From a checkpoint of a small transformer trained on Wikipedia.
Size: 15 layers, width 192, MLP 768 tanh GELU, vocabulary 8192.
MLP neurons of a small language model. Each row is named by its layer, matrix (down: output weights) and neuron, and shows model dimensions 0-191. Each number is 128 + 24 x the weight over its row's rms, rounded and kept within 0 to 255. Numbers have three digits each.
A block is one neuron, or neurons of one layer that tend to fire together. Before each block is what it responds to, as a language model described it from the Wikipedia text at the highest values.

Responds to: Clause-joining conjunctions
L12.down109:164150103155098141137123169086107076128123094129138134140070134154223118140095146122147143127120106180128161103140135124104070116081132121094114100180121143119160168114104132133143137128152138116089127080111177139097099137101109134130187121137089117142141137151122119151086136119135126134122127116145146122080146156153084157153112127143148122122140166107145131133116116097090136106124148099127132165136127143101082114149144128115089128101116117110167157129139123161115151127114146139126122119162125150179106100123135130090127173128145155130128114120129117164095143122150136117

Responds to: Infobox and table fields
L9.down293:170114149172171103110124108122130169150084133120113105126070144156117123138150112100096123134109133101142112138125113098091090124101120103117148135109162100131120130105154131092118126091137157141123142131126124115170129115134121137148157123126147124127138149105130107177175167137119113130109159112086134139144163126179130143204134116115098189125127148152105139147117131127109141107130159181124145113113140162126146122080139184128173136156110102148110115162116109103071151154100087067076146124135107115152124101133114116123128095126127139119136103089131182148133119115116130132
L9.down453:131134126115118129118160078131103138103106126089141047151114123086093093125121124071176139138144119096117137118144123151117147140157147104116163119172115137167156081138147125179165131156152134171114132147135138100133138133109113132149122107095177148149118142142118134158151136133142139115172156133130154097140115176110118142116094119095088111140125136125155133085142173098087095142074106141151132133170144129125135120111135115109135146102151183154101111118144138117122118133128126135115101091140103116188136132130137097138156130141170118127109081163077128108126120148118115088
L9.down507:135126096135136136122078166103103112155164131176100100133122146135126116110126144121111091147124123120112099127126154082090108117168154128096137146124142119196152150125139116134119090147156167136099115122127107127149135076103140139130133155118126123074159135145142062119076128093153153108135123125131145103136164145120160159121177137164080135164137149097091142173135141120116123172155170097159116120073140116130122130144144108089112072151125102114117152130150136083144128114109152127156129146125112149145108121108151124177136095180090141116127143110114115121123139163126116125
L9.down577:094158128116130068139146160159157133137138138094123090128122133098119132090160099151143144127127128154140136141112088128172134062078133102084130142131135149158152127117127143159074131124105118108114080132169147138128147134131142134090136161112156099135107109135136117155123072128125135118092103125126150142099119130130121171134149114172082128145063120131145083184154162118124115161135110123180163116112123133113147105133133139126089107127155139193127111159111107098178168161120120122138116107133114129146121130132171108125141144108106094121131140134096160121132155109110120168

Responds to: Coordinating conjunctions joining names
L9.down56:100079112133155169097096135148161161081128176125121178134109155117138106106143133105158152136124124125135105154168096110091109175177120067112153152128161122137121133138164136081123134097109149145118111115111185156130141128125147136185127126115155138104114087105137177134141083163087139111097138114131117132162134130114122125174099142130107108122148108081121177107127125147110111115145128152118157145120131141156141146141136096127147129102180121120136120139093147173139144120125130131084132167094095142088089092095109129148114112101140108128148104103161139127115104126118123132
L9.down340:137166145141115092122118136093107185151121116124117106163133139150135140115104150089142177104116130131148085125149147155130115145094133127114114124137175132166134122132120116139141152144138120164110135130153096133174130146144122101161107106098135101134127158105103161141135088105106149141104072106118156124176109136145153145119112146093115094166090138159126108112136122113119103075126158126125119180133102122109143117141133149106094148169122143165139145127081131163105152153137028108114163120134132120145138133097125083144088066134113135143104133141112143134108163147121117168
L9.down602:088138113112129121142166117127157131140139147129142168103159152105184092102127128105160150096116093160183167147167149162124079136097159134179118163122126128139088107096097112095105135095112122124123119123104123148160174140113138108167117128111121098098129131146126180111153110165121119175117145132116100148153122083132121116100120163138130128092140169155109139118186127135110129126167151137157120146175113123127152115117116152126045117127124146092107126133131129144112124121139168124110097098116125144166137130134126111092081110102120133130097143135124113129103094085108139153
L9.down762:108157116113114141087105137116109142145100157121129153151130162130110151132108103080097146145162094106138127149185139166129067122108145123124170119144140135129110139124111121122153128125151113125115126134130139157177136110166132142114124130136120101097163154143146183117156128157134146119137107128108111079141087118093104102158122111112086113127165131152132199105170097145122101150135137158133102127149109159176143106146062079119152143160115142096138135088135167113101096118170149089132101111126130126127138108103116130119099127112163096144122134136145189154111149120111096101

Responds to: Verb onset after "to"
L6.down14:105203144130156139127093143169135135077135141109081159123118156135148129109138101143071122126135106134159122120130099170131103157128114116081138158150155137133119128177087064138143114104144156144128170108115129134143138150115118118172180114121135142141130104150146121154164148113140152158117114134172127121135126128133137078141143145076154114120111120069132123131119120142149118128137138129127122131196085116088091128147146100066093119095127147097086125114118134104143129120178070117144138132129116160098109161143113139109121125138126120118129127159157084154125124130138118140
L6.down42:127074104187129098126090139156108110093120093139091120148134103104123123134135162111107103101126116123117126130084152126127134124130098159147156084146158133126104182105121086131134131111116133147160129075122141118143129097167134127118146093080144171125150094144163133133092170133155160115154095141092116131151114154133119126143171126111103124121139130125156147134140139141122134127162105132114111101128165122141116159132196148061145168142107132132140130111147106153131107099153154103172164138165143103084148122088115099153123141136165110096108133156136133062108124132142142151
L6.down102:112154156139112116114098105170074119071178071138130126170105161129090177157082129111123159107165113114132138133183140158118084127134143163139108094130124087126128141113143123121138175133120129122108161125139124066108105149139135127114173156154112118092123139126109145132114082152172122145150116170130115111117134102099120136110144131127122139088067138070147143139146101158146129108187099154107151147117128125152154108111106123120144094108146151131114087105132149104139112085132176138106127139118151140122127138105147145122142140136079124130129165158143111120143139131131138116
L6.down112:121155094106134123138108083145167128155089124128148122123072118135107121128145091178137126126098154156130145160068153152126152130109079065143124152112125122135118107170118119174084121098096107122108105121103132095104134133153115142129106111098151171153112117116151134175143144138109133151086181101121108147103097132181140156166182115168176164141135158120146117108149122145099137112149127121129137142098119123158086092177138127116152095144111119144116145137132114101171088150148130120112123140101124154122107161135107150093116153138120137108140138156107133148123117106089127147
L6.down131:108131130126146150122157081108123151116153145116118160119120097118107115087141097150115153083115142128124099171174117091094100132144095106145130154114126095107119103135126130125143148141083119129139118110160106085094176164140092103158115152108095118124131115121137182164146145184116117151132098134107134143121143152150149156103112106139127132158135112098100133112098146146195141133183106118093134172109136126141131125134147130105124133142112131165156141155134051163155114106176157127090116145127114131141100108119103163130107110105157170131124112145098116133129136131079183127
L6.down181:121125157126136128152073097090150159157113135151136090093113142144126117143102108138161155117148116135151115193112152140140166096121123134131141107131103174105113145141130104104095115132138120109100139130107148101154116103140106120133112138090102114084134128103147124109120127139119105122138145115118089141145174124136162137154081123156089125171182109121148126133131086123147106117117091098120069145119096164166104151129135147117136099140118149135142163096133140107158093164144145123125142068171099110112147126147123137141147143131149134154096131108147100187170174182111149084
L6.down187:127121144134047122116136134122181136139143099159131134185144126159142130138127131101131142117149156116106110141141131139172178130138069147086103157133148144140088146124121112131141081176136137112143152159137146161165130146112106144108149092102135120105174173152143099086114155144155126077115121103110151133112127139085163162158145135104125108125098153112096153110085091134090086148126113066141150137134122116143138126152132121138111150106094130069138153104146134121113113120111124131179109087121133121110125117163167156106122148102126105124137133099150114124105113115101152123
L6.down203:116135123144134131125133178150136151122132126137117124135115201143105125157171149094135112074104114113093081121141097134162123083147118144128072094121159155129097119098159119138111099109193145123177133139130150130119125133136107116110166096168131122151101145139133127098130175084126075126104118123124129150133157144095165120163130105139174179082127145131093091108136095130134126131150105113124122134151127122169145113131112155147134092132131187161129156096139113101177087133108136100120127146149166130115107131130120106130117114127146119120161135134093167107073132121117135112
L6.down338:072135166121140162138128120122150137137116140124142154106100142129146109120112135136115132087080096137098192167134117177131118118121130149136163139130129141117134132169119111125127147112067166146122133130113125108175138121157103100133129106092150147094071090095160116110095118126111114137124117141128146135093123127112127118123145155140172130163152124096128122074094126136135132136103100139100120135156131127185096090108149115148156105168111134202151163150107130124145101101149127106143159189123108146100116130144130120104118174141135117133161152127100157126129160119070100093
L6.down345:068093074139120134154158145160136129118144135135121170129132119080123112146131140170155103126125185121131136135127182141119175125126132113148123129148114109088138161077143180150152118092104115121094165188132100125117128120122116148154117110133143108168144115136131112127104102162092116123096173099115091128099112118120119134106175143117148049102139122179154095127133097141143158100136147134112128142098130134110098127135122152131140149129160143132123120120120116107134122156128137132182073122152128083135123128129137139107149146103084108124130133151144143137096110112099092187
L6.down396:110126193120147113135124085167129131167179120099144136092071131165092126139101128106113139102131122092123087163111147092146126137088109161093128092084153122133106149121134145114142118142114176176080115122109132125164130111149100151138106119107111110092093139143095113119141133100108116104123116130105121142123158127156117166130123146098149142114123110126154121125123182151182092151137177118091129152105180104128148140156167128121114161140122079153146107112125128166151126131164083129117130128101103113104109119147136169113147112163167160152140118125131124147167146130151108120
L6.down503:102132146109143126116155125138126136121131159146155132116107110178113093159168178158151124123138107122145070144135110107100111109113172112123159141131094167129147116156135148173119125107139112138116081093134137151068145119119147144151073099110059092146104130144130106120102110108143137146120187131139053164095096118150126134135120133158143128097177122114104123129111146149149096146132125115152113156142139111114165159110139138107099125151170109132101146104124139156086109127129091156114117159146126144137118149106122165144113111146085111124090134133141106125164131143181088124
L6.down600:131062133133117107141163117186126146162161115124178101130108114118091126150160160140098165121131103120106138157071117149114093137109127119140129158105109136139080126180086124137128094152161111117107101145114089197115129119118129141104100158133146147104114161144100105137139162116168133129154119115136118158141125137103130186151201152111142085115152123176133145102168115136119146145123121111135115100099106111109138139108087169127116125107137102095125139112152156097115075137154150153146105155092118114109157154116107135110127122126145113096119103144144125143111156116127136153
L6.down706:150185126153110098137157104104124161146152136139114156076079117163147144161112082101112153098099155128110109098144136137091171150170134132098127129166141144146080142097125129130129178115105152145112122123118129136104149131143103149148118109084127087111122118113104123137107128111148113140104160163156119130112128131113128145081115112101121132100117102092120113135095127141189145112124114117106092102140146113161142127130151098102105167153125132160156111165112148172121137147161076124073193125156128127163099077157119126147153143128124118152105161123115130135150114132168149117
L6.down730:160159084144135156120131137093112150098106130107134092086098151138159109161148129111140119152129146161102079166049142103124160105149191078093093155104118114143107158113127171141128100158144126134127175146133125126129128086116118172118131130138130129096143152127115149117117114084151151114094135113145131113140126129123150133125151138091095107103167100106147121125133083129087142116115172162113112152165122122153158144155152136109107134141145184101146113119141107169103152106117150114149104125128119149131108142130122058112138130128146142115114115140111153086133119159171091137
L6.down740:158117113090122091115106113143131132104122139137143103100154142129097127117156096177135145133152119132129138161153126140102119098133135134165122122167112125077134076126131131101162128173124096092125156132136116098135116121170137105145147106145128113140188125149160149071163151107154090127157131127122153107105117113095162155126148111127108150144108126136106158127161123154105132124081134156141133128121137106132085109133160149140152147139118146125154138153089126149102126109121136124100144134152189151106100140099099118072108105080168090107098166172131127107136087197094124155

Responds to: Main verb after subject
L9.down408:103136088125109156115123110141136099152128156118138101112144140110126146151098149124120075129145153137147139132114129099158158110158121119125080143108123106152165147113112167171148106161136115104128109116116135137099110145115142181139122150103076127121120080147097150138144137128156126099109182106128107147124132136130194172166159164078142116115139159099111135113083109114141119130147103124187110142112174103147139120129109175117149130109058140149124117120129103140092103121082107093158128113164131118109075147130139141109140165121083088143118156128160156118137151119122136150
L9.down456:106142095107114128155130124120091122123149113138132137123131108116152112149129131120140134148141121091130153106139116157161105131142154122112154108151121129107114123068142153107148144165186131093124174120127169138117179128087146133176124135097116116156172107106118128164129171163156119131151143127122161122114126121112122139134131097116074149122137156135123124138161144081140157112135153143090107121087149137121131144118125151119095197130109182090143125121105131135073121104105085083102124094153139101117082095164145112137154126119091108092110147100166155145137060141128158121
L9.down459:109156163136091078140135121159104128127133127146151127107124130165137130175149124167135153169134164150103088118135128129145118108110096124134114104145114129132137154133094134144097144109141138157130089118068145127128151178073118157112118135087086106129138095147080095100148103141165152123096175131121140147106137149121130152133179117112083137142104130110158141197098187099132122097126116139157160131091100123164140141154130118146101114109117126158150110146116136112110190086123137140130092116109076123136117116163135137122130123119102132141144122136126149076137099116130118171
L9.down621:106114118127110090129124151099126141144133069141183127100152137198122141150153136137129162140118134116128130148156131110144173180109116099122079111064126096154101152132103140094121110151141147094108146184148106128102170158155119154127133106104094117127143098131144146110123126108084121134093167128183120131113159097145142123125141155121148125144127129104170155114127120103121123141137148093119092134092115076191120089144103114129157109142107094137147130126127123073125106129108115141182109146114114148123103124145158160143127154133123142140131140166130166087102141098129107141

Responds to: Field names in tables and infoboxes
L6.down11:108132139151136111113150151160118094161121147114099123106115096136152125117122101087105127091115104119112202148141080104132120141072167084144140094140107135155123140117106142144131088126164152140108109128164069150056106139097153178129120118139116148111141119134139091095120134159156176112079155158118143087149131132119168078110135151089145188121125131142139155115134133104154109136123114143144132115121149140185142137117130085138135152142154110147151118129107100103145138106135124131123144097108151101147110147115137102135105157167151112196137141098122132127123146119124133123
L6.down29:102149146136125117113144115136131151138174112178115107132100106144156161169119152107159111099103109133133121086096150103125134116132134181144150102109129104194111155104137158144130108119117093095115144148111129133131113112142113068088107132111200134096097169137116124116079138125147116125129112104135155110145109108109125123116120142090132110113102181124150123104143099122136086165139114162068124127164114186132155112091104157154138151140149149112165104160136120147161113112115100089133141130121168125139121152121161134162118110170165146129104145104129099127128154078130146125
L6.down110:118174140130102132132124103128136126126126145123157109132137104098082151129122187179134115080123182145128129059123144144143106113119172195152151150089130167140100140141166118153131128116134094153082121138140144115119125134136119125143206131128110119118121136132111128110104115164142102124145100123123092166135126152056157104092097176062140127100085118137126131098099113158119110071122126178145138152124143135117102106112135139131140120120121141135118152167113087121131133138113151145132165150104125113137151116153182116108093099143126163144118140128123128133110138121128132118
L6.down139:121109121127149128159136088125142148099145125106108142144155159141125120126120111099145184158106129125145142090086108145156085153136128139131111078102137144122091161110139136109155096139151148139170108157120099124150169112108098104119176141152147104117148127122156137116130149124131093153083103151090122140116091098112157103119104094110127156165134157133110101133122170111124097105123102144097131107158117148177158110127067113145113109132135153107129118162144107087088102125157110142123132127126160152123083169141160130160114117190132103151122143120149116111103152201093119149
L6.down170:107171135094107122156075128143118117179163126135149144164098139112123150159171116135125165144115099122132128115100082105162134142114103141128080107092126106104142131093163160086133114115139096138128183131156105097138129120150103113125138129133145159105135143150131114093127118051126098165170145109082098126175159100154147104110122140092114143138117121126123108100146167129128114126141161140103138118087158174136123151121176118140113135122122116124165113154127119100143118099144159144100124115121134132149098163126122141143130117125161145167186144135147133137108059123104086125
L6.down193:126128127121126131125136141127160112121125135112126094112112089080115115105095097105120108121105164100118150148146127124130102088113177151178114183079101128180137132115114129103162107120153116152096101133137135160129146103143163147101141132091147136070122146139125129133098133157096122136111088160134151088127131125139120099098136098118157145133136123101104136113130111102156135097171136098168167145130178141126130121110131151187111109127147126146109172166167123151121104119124133142144129170107132140154177113094158113107054123108138123131157118132187166149142080133130143106
L6.down275:143102118066116104135124127147130108111128185145079124162120084145096150081128132114112120158109135111133133113133130120132147137141113168131108148108128110109113138114123141151091153116148165129123138112116170116094125152141099135149125094183087091126117157134139108163103132139096141127138149087100156138110116156125094136129124129088110142142163099187112105084116117127100148155099173152136122118143133137129127178124125148105094178150119125192107175128136120108116153145109137129117123158126088123124134089111122179118119157137119129141154175120146187148124108153080127079
L6.down302:129172107167141128125090147153126142101131163139160114105101101145142127136133081146160145115123123119161102147130139146155117130148112178154117120148149098103103189126139137130135137146148099115105138126143157128075166141124147114162135105132131092148171098110129122106126141064113100093095159101145155090091162123140124126152106119129078129130154172134136137131149149112189127090130176146102122087094140168157116134177132123160126155104115117127126123139137159139135109138158140087116075147140093105087103107123131128152094130146131108120110094167127136119121094135105103082
L6.down329:184125132126156106143107108137143145146138175125121147130129092137136129163117128118129135138114102116110098080154120137124106093123104130120136126132106077145087158132094119157098171093143132116100141123097118154111141132131105165099112151140152120173131125147082116111092111107113120138126172104147105104135149129132121120163148068173144133134134130088118093164146096142143084145182150136153154132111120128145135129141152118106136126124120080082152118082149128121139173112129130053152148116115152132125112154165105151145121117142116152125113105177062133183150145142169116143
L6.down362:091141140097127121091149145126151108131108160141120173134129153119131093108166112153120106112117108148111147089103156103175148098113088139155148138139133161104143109147161133111152088199129112111153194138136131109149114167107119135094106153132139168136111125142151093107114161092119102097145125156116117156106142153100086139117148099088177156127128127119148169090145167166135147126132133139131132098139102114135134092109095115123142120153095133166125190138163114137142123152112138104108099158109141148077116136147122108085108104079145108124155114168123121089117125124143111123
L6.down385:113065122093135133133167138121114122130103131145139097104138143155144137137112115103124134169160102147129116105100161108114126128175116131134143139156128149096145156122151144144128158146077115116140121111175127145092131113148115131191111160149114169135124131142152120169139107143129136085106158107124127145116146143119134103139114130100129120130137117162084138071106115069113105191089150165129137147160077131140149138140133086140129178084129109133126116172122158117112104168080080118060145129135098108129104142124151122159124124112132113107091111190115128144134142133127142122
L6.down468:134150106147107146174125123107129084147114164076118125130102143151099133135141122155152134132146143138160112103109137119124100108147086140107126087120154107140106196121152119152114128099117103097129100113147152136122089134108133126100158114120152141160101140149179086137112101105138082161105188128137124121115132157136114105169153092134197098095093115105112125153119133160153133127164130105133136107108148092165105128161113129151149119109169105150097112143127162129098108150105153103106136134113130192129147094084109166101105116130165144102149154129101163115127144157125141109
L6.down535:098123141107162098160081103147129100114150177143145116148125130091111138078116119088111132146138120093136172119090135128144144110097142103162130110186096168098149161162132139090117140161109147124098140102128134129120131165149169111134134085116153117135142121121079119127176125168106100162121098145142110145127147137139107122126129123096153145150134159107097171103120167143160129116105103150142151121153141138130080145162100123136152129111144150107137111112123114137127164117122122133147158129145128053127110117113101118129118102146180104111197157102105135140114114151098086088
L6.down558:161112096123080126151084124131156136077139112117114133123110068106103124147106133146131156108124136113123150142097086111117140089130117152157160124130091132163090148124126111106162117152168112134131135073094124129157115140120126131122187122160122115132113167131125079129146139127161126115135135099147133115113095114128138119113170136125139050111143185146173132153121152101161104164112142135144113137146138164124134070184132177137149139092161121118077149126121154121114158104136146119125150145109117139127148154126098097125106108116096127116136120084118152133162142182165116123
L6.down591:170083129106060125115126102094156107114124163169116111136119143088147123122143115094164145166104141146115125134136103077124122124126141154122141118135172151140174169094082150133069127133073148135094125129165139086127073121147142154145143148144136125100094120138168141172128106103166137156110115117146097128133152095125149102129094098134179142098101104144158125135150123115118147156164119099142126116100106131169138125129105158155096129099147125126150150186120165126107134140121147085140120108132117141125120184128106091104135161134154099123118153119120106121128147117132102115
L6.down748:108097070077112112117153120087121157122075110153166154134132095083150125097116130169147119100097120096147161083110128115115206114112162144101138083153172153140105131127146118116141116119106115108111172106146151159108114143148111145111119157113122138147166126130165093102123110097126156110146126122110122120147138106133132136147149133149134104136158110141140111149144049099095100143094146150156140137101162114100118170185093165169116149125165112119129135118144120131129115103106115154161111134108121125145146110140148141167139119150119111127112131117126159124180136109148136103

Responds to: Reporting and declarative verbs
L12.down595:115144150138163080111132129135128161101128131088146117151085140095118154087142108129109121118137087154153120138156106172134136117156153102140089124176160141150137077142129117156120155155117154150128128087113157087115134073145115074136133146139126113098142121101157137128121104105098130092124114157126106119148147149107122154084127152131106135108134133142133121128148082091094138126122155131118068150181099099149116134156162091152097166126147161130122121134124128110135178116136156192089156149094168135130117086149099103170127162143123158134117103146116123146124130128140091110

Responds to: Mid-list joiners and word middles
L6.down61:152077141138194096141113134113116133123086164124122093155146153131135146114154122117093103144138121069133106158133109144078112144132128153118137163096134103087145072143129157117143121148103126175105140126145107108149120097123102120146135106139103106160153121098122184150164146184109166120136137174142119091156142094190069102120102111089115144121124090134145133123106127117137125125081138127089118110139148105105148151122129164138125109086139131150155125117113080151137145125143107145123150150141118129149118178112111100153178133103100152147122128133141135135094115122161149117
L6.down79:141084109098136145141137168147131166086137133132104166132159128117110118112133167160167109168163124132128150117127155134128158143093156108071131123161143140134080123093138107105112131156158152115148151116149104124074134112140113129107135126127125110127103152145107134105135149125121140115134178172104138118150152150109137126071141129073108147159102120161154186126107118129108109110091131126112100104118107127141149139166123142131125116179109074158153117147092128103125138134090165113167105068148164161141110131099106161180140112114115123143105107112131122155125142097071128121
L6.down126:137101119113100145144121162175173154113118108156123155121148130142151095101138110169125140143141148109139116117149163153114102163139102091101152148141134116107127080120161201093132129125175086145118114108093126121112152120133128157116108120125122123138157152147128164122130121128099155104149096130120148146083088106142137113140109093148118150145146107147120150120068129088107120111134170132109156165113126123103189085151144102072090140174138104089128128124116109163088130109101131120132135117156122100121108159117142129137179116114121123094133190156112100126112096131154146155
L6.down147:127136111119110149128121141183158098161119083150150090104111125159158102158148123170125102152128103133126078134103112104094115092141121126122139142142139155141145141137081124165120111174142089081109159130180111108127082109116110124123101142129139132190106155109134138117085155146105135149186098130112083154107067104136136126113137153130108109116114114147139143137129165093104171125144119139178124119167128112106127147122080125150116118157119139134121125071109099114142119144173124128132094152124126155144146177132156164123124084130128121106144127149182122097146125128135112100
L6.down164:168091117108145129143124107127142127096118091147107167121141156153111123130109134122105148111110148127137108163155118132124112142102122146128139184114125178151091131101184144118118131141125087134118125114099113198108117108122155086084165138134168100142157115134153142110127116112169136110121074109116055131141137124141139109146135133141118145155107140126115155197079145133094179158095161114103095127114142126119117154110163109129114109114119117125127144127151087134132137089146114124131108138117128091146157078131149121132153137107095180135153163154149143068106094114143138138
L6.down190:133182163135128139132096121177124173065111118150048142099128122147183120115151101141121100121162179121115111145134097116141176146109105147172141125128133134124151133138095119165117146115092128100115117125146137125104188155146111110122112176127094182103127126146136126112118127115126139126118148122166135134141136102147139148181119110124135111105100107079089102145151144111094125137113110147122130154158105137121137141117136160133125127127082131097131138105095173160115131151088108121090116064091126154131124133133125147169127138189110128103091120123143124128108120156131114140
L6.down237:120127132135116135129105112139164049127145137097151103122138149113155116108150144123098104118140139155137125146160110137150147119049138131129116166166127112080109089100137137133145144124136089153129164136112162134122119135110107126133125092176153131100110137151118162174145102159100125132077156136092162147155133114156119155111155082114092110099111139111069119112141124148141127096149158134111135173132127118130172093126126113114143099085166147146110149137130207112127129119150101138117089170147138130123130138109098129103123133141148161107136132134160135083099177113135129100
L6.down257:138112127149115120122126123141130082201136149119144137101140119171106113146152091116123139140114142132126139113150131103153091129157125155167094135123117079128117153112130138115101129133111103129086160151089102103133138101084161166142174134092130105137104130107137130131156140117140121105095127106169147093147114129138103123120140169152148144096109100103116101144104112161125097167129169098143089130173138136146108152125122167192153158126161124136153143139123113114143150157093116095138096137134091114101124173085107156121172112162100181155131133132093106135143105075102113151
L6.down321:097115117161168130144154134117152169102115108123173116130106152123116120139114125122115133147109150128096138082116139097163152135079121172147151120163164147060098109160161111137112098142104115106085154141175162140118137151113126145094111122109113134116133087147155100079136132112121137097106115133137148127145097147148109143155089085100126128097129089110172154088153107142099122136147140109150112169081092118136136114129170152129125204124116123133121113103144144126105144127145109075174147159152088121103148141119143151175113124128096154122119120123132131132165168121146121130
L6.down337:112144109149135131124114112150136170111157134106088094121130130120133129144108129081129129103148136131099098112083115152121155104127116126130134130152120158102157123112136135130119091110120116112149157157155135165155126146115146178124156091132131169131082122136153124141110123137121113102081160124155106114077110200160150147148154099124170179119097136117109092157137160101137150090154152129135159166128147101091127155142118115134122132078172124130054113159144152142147138144078130129134119145137104156094136138113080116133079094125108086102165124146137138165159139129102122103
L6.down349:121138133107154110123117089088147140174127096122155118156138122130101121138155116112108114122096188103143117143107116128142137145075125117091103076108123077166155134119131179079086153116134123118131147139114131124152160142160155142145134132126148110170156127165091081114120096153121133113126103139130160158150153099142117112139102148128129113195086177145112145156136144123122088143145129119120152095120101158092118140129119133130145158107092142044156093120106131129172159131121097125118168108145093124143143124143124113174153131140129112165127103121100151118094126148152114126
L6.down471:156159117118135141114101161100119147157134141087140129138136134156113111125148110164103139124118152154135124163151156160092109125170114097125157131128114137153134145113131109146103119106092115115108188080117140118130114143125147124213125100108150118120115109111122150153149141104163078118066137081167129115149135112097156137155083176115162126094138080110153115078105128166155148118160146104131108140127146111167112139096104127116128156163133181124140124128085116150138151115147130134132150105112162112140076121098113120143119101099094089147179106149125137133093128128121127128
L6.down616:154173160152122097117082155119080144110116099129128117119099184124162155130119133114122126126105123158117092098148152133132114126097100161150182117111089114101104142166141086114145170160105131142105176111131158117153098138126123124134145110168112125116130157113143210141112119131153125132109111117114150126126101101114117154122117136085141120125141145168139171149149141128160145155125111189153105103122171158084115110117125130130098144137117178106092119121074126107143133136146093110122101123152119138121118088110163091114145108112152133084137135143124096089132135160130113172
L6.down701:166155149140094111119114143167089108094172135106150101104135137148172139129130097182142145117139172112125085132145130145130123110154105146095141137135129142165071125129161144133111103136132093205120128135140158154131130136133148093151117111134167121091118147103152156130120111102113154115108074109053087129146129137120088141109151115109106143140146093110124125133128141114104139137113115117120118132148123114137098133083118106158089127146150153142120112117129091151105147128158137139135190137100097102088134166097144178130162117121115096132162135147138096111131118137155112189
L6.down719:098124130132111120122118126163095083127131180116089133134132111105100087104182155113139163172120142118094137139131125135099097162112142155134142106116171174101120100132135134142148113131145125114138134112155140134098123094130147105168120124136095132144117114085130096173120109139111166135186135107147087133140132080146103122141118101109137097078112110164146099156159148108119137137141158200171126134099104152108105144164132114124121097125139116151159123139147140108103118136075154122109134118173150124139137145114128112096110115149129140094123085124164138151148195097135086153
L6.down767:132134115129101143101080129141145125176113124135107147133132117114147103124096130128149138148128121124149129125117110136119128121118155129093135150124112121103128102156157150160118137133102142123166135130129145128165103149137110131138107107137143125179162111183141183183083129118121152091141124160083119137174105072130130114104149164167133129114099150112133100143101105076150126137120160121100099144082150125092112098118141140129110114108150096143163129143079126114078134116097168135157127193177123115114108127118079159152169134155120161088139123158165086125119122082129089133